Weights of a small GPT-style language model, trained from scratch on English Wikipedia.
Size: 7 heads of 128, vocabulary 32000.
Architecture: LayerNorm before each block, rotary positions, no biases in attention or MLP, untied embeddings, capped logits.
Training: a variant of Adam for these matrices, 1494M tokens, 11399 steps.
MLP neurons of a small language model. Each row is named by its layer, matrix (gate and up: input weights; down: output weights) and neuron, and shows model dimensions 298-553. Each number is 128 + 32 x the weight over its row's rms, rounded and kept within 0 to 255. Numbers have three digits each. A neuron's up and down rows have the sign that makes its largest values positive.
After each neuron's rows is what it responds to, as a language model described it from the Wikipedia text at the highest values.

L3.gate945:141121059136211086114106159094140141110119112161095102145195157124085149122153095090124065097096124113074099153077091096124112127097100164167102150126131098168146152111114091110082146096162160189068148125104157213088129088125155158136144164143141118097135047154096097161164183117135117121146158141153131150110114123053156094137115132144093067176094122121110120176101136154091128127133155137080132171110151147154110086123156128153095110111136093145137144119121152132127132113099139094148133140083143134134140128167091105118134111167154117141103146197199147135127055145154137146155116080131129209111186150097144109142183134137119151117187129152123141175139091129135155150153147162116121140102111100139057151131077111149100049153110089160143088185078152121138179135123137
L3.up945:149091125151159091137159136121184107069133126059112087100120141109139103162162161123077136097135091146199080065103165135080163162075178173173166110134039129150080145158170117093108139101108159146134132092108119152168117132154121119095138168162100119089078146119147145132114165116093176150068159138176134112149109088059121144174100159090165132149098088125184101134179129085074144123177147168099159143192090142080145145117105151169164125154149139146119155100110145213129111107139109124123169159064138101186128112138151120122144141109099116141122160147177106198102111152128114091141195118102103198065061166074150194089099116090139146145073141166106141094163124110113114150105116114081167161132104107132108151109131145140103134104108091164127123120131146185182155077132138
L3.down945:118083145110082155154123095197114196135136068096161163103125165132212128141147122129115118177119123126175180138147130186117150167115101138116140184138146194123092140082105131175118160121142116105176121122147130167089146103137095129149109143123119068108183159141119078074160122178161148139162168118179114088127050115210144108083143087082115175106094099095142152160134111091142182094117153140150158115129104089147120145083091146145059137207129147204147112202147143153069106123118160141130163094067191176211119096091088146131104153113063139164165097164097169156142151120153173153141182155126144119153072169095115072117132202141148118110119125148104147141104108109136117154102103175112117155063177102083125138075125140119149154108140169118127158198121168145110090135158142
Description: Article start and name continuations

L3.gate492:069128160099133127179086093160106101104138135142181153143098147106169155109089145180146153153151133120121117207164116101094117104100101133121135151097129146152151121128101095141144145118086109125083105168117170083116148127143154142101104119127141170057076133162110110095098182090133125074095092116139104053130146131110193130124143116160139112108152143081130130112144148084124176105087077069084087101213151101139095154124092134147103141157181134128127168101115102118085083094054112203109156093100139198171151088109168117134121188033121184123092108127094091096127126142166139155114157143109176091161125152170173174127115132116101141128100153098114128120154182154118163175104131087142129138136171129085078117126140177060102151163070168148153137124083167108157159087147180
L3.up492:142106135155140148086116113194123123131145102136082124130136145118104137121129090156123143177095123132142122145092174174119175095143155135124112104078076132120111176196097140097138103188117112109128151121127138125085100090189119080126116144147089113118141128144132152102116167142124161073140139163117150102111153098056134116136128073091122095103123049129103106110172098112126146090153138200138133159088093165112099101085183080090062126139095075124102124176173118107153088153183152093172197142167134146102152129125156111115139194145108155129080157095142193121130109182079143118150150143153088103107139041082119171131124137176133109108145151143118119112123080139097175100136156113132144078202108086061158117129095101120103157135109089119148129090086073130144125162109166
L3.down492:130115170111138121127157142119157059115146107047133157098178080115139123124126076116107129161140076096123166130094100174097109100073178157092135106122111122092093071093129076148134079157122119120131103087136142101138164123176157170080175153106092136124137070120111141135185156110111110107099114091126104121143091134154102114157144154093131111117145093218154094142163099117143077168095111115193153160076108059135069225138166120159120126087102086091131113154206100167132057146139165129181157116166139155151168092142166125098110113163042094118155119158111102133128151080101134115133068169123052131137178106121157124187156104153125106168117130145153065128168086177107142187119169116110172164096054072130069144166125117173112132166058187083134107129201210121123140092102141
Description: Foreign word fragments

L5.gate797:095100139107143149132096149150121169044103110112101135130131053135180141118123152081119139109179131098111145073168165179185111136126105083139137159147073116117165177101094118110090134098087140175110090183131170085115112104092168106124072145144170171085157103148130120133107086118085128148108167085098088113100194125132129135105101078072101161108179185171078155155178099108124144118114113082084140123124153168126101120169112067124138104099125166145143131098118133148084183141103105130142139113126120212143138119140084156119104086130125145101132203107157088156113145150152166141109213118129072123128123131107167108079091148100157032124140101139061143107101140053092131150155067102136107122156132145153097165154091051097149163108103093168108153214164107086134159081093148
L5.up797:112106111125145137146108128156182104123152137068145208138134132127099108169124049127104198151129067107140121119107172164128180140135125118128092139154106121124144093090200091149108097136117076178107129146136133123139128146107138132164127201165124083143095111147125122159145150167156203110118144135110126028169133135137203097144135142110116106139176090134129065116102137178044116149156103178115172133139183117137132152178107092138106057153133123112146057077132092094134111109104090148126115140115115167158164155159103103164136136134148149070141137137086139134062080128126100085095076118135114120120063161108167155152095093119111163119118168190131085150128158139082079170174125121098161111142125137160163126134119125107136174136149128153153140113127119148157106183077096
L5.down797:160155096086129155182160162063203125155179145054072151140170173044087132113216114143128121172108159101088139115127118164116108174080137116075109118150087152084099079166169099109159130127126133113184085136101086062110104165169116103065079151099082111080153162117153114168097084097103164086086110131129131147189129146132117148060126074129119140108111126142165118117118091166145111142164095076158171125114130104163155128177127102096149088109110141207156141163116165115072108174162136121093133079184091237107128173133148157132148157093132121121118096145057144115155149097173119078142145065145115098111140195129132129151130119116140134204075176132166125091148119053137162172111100176131121159137120222139190048149077099090211151124130160122124083091078144107115127060112177
Description: Article-start newline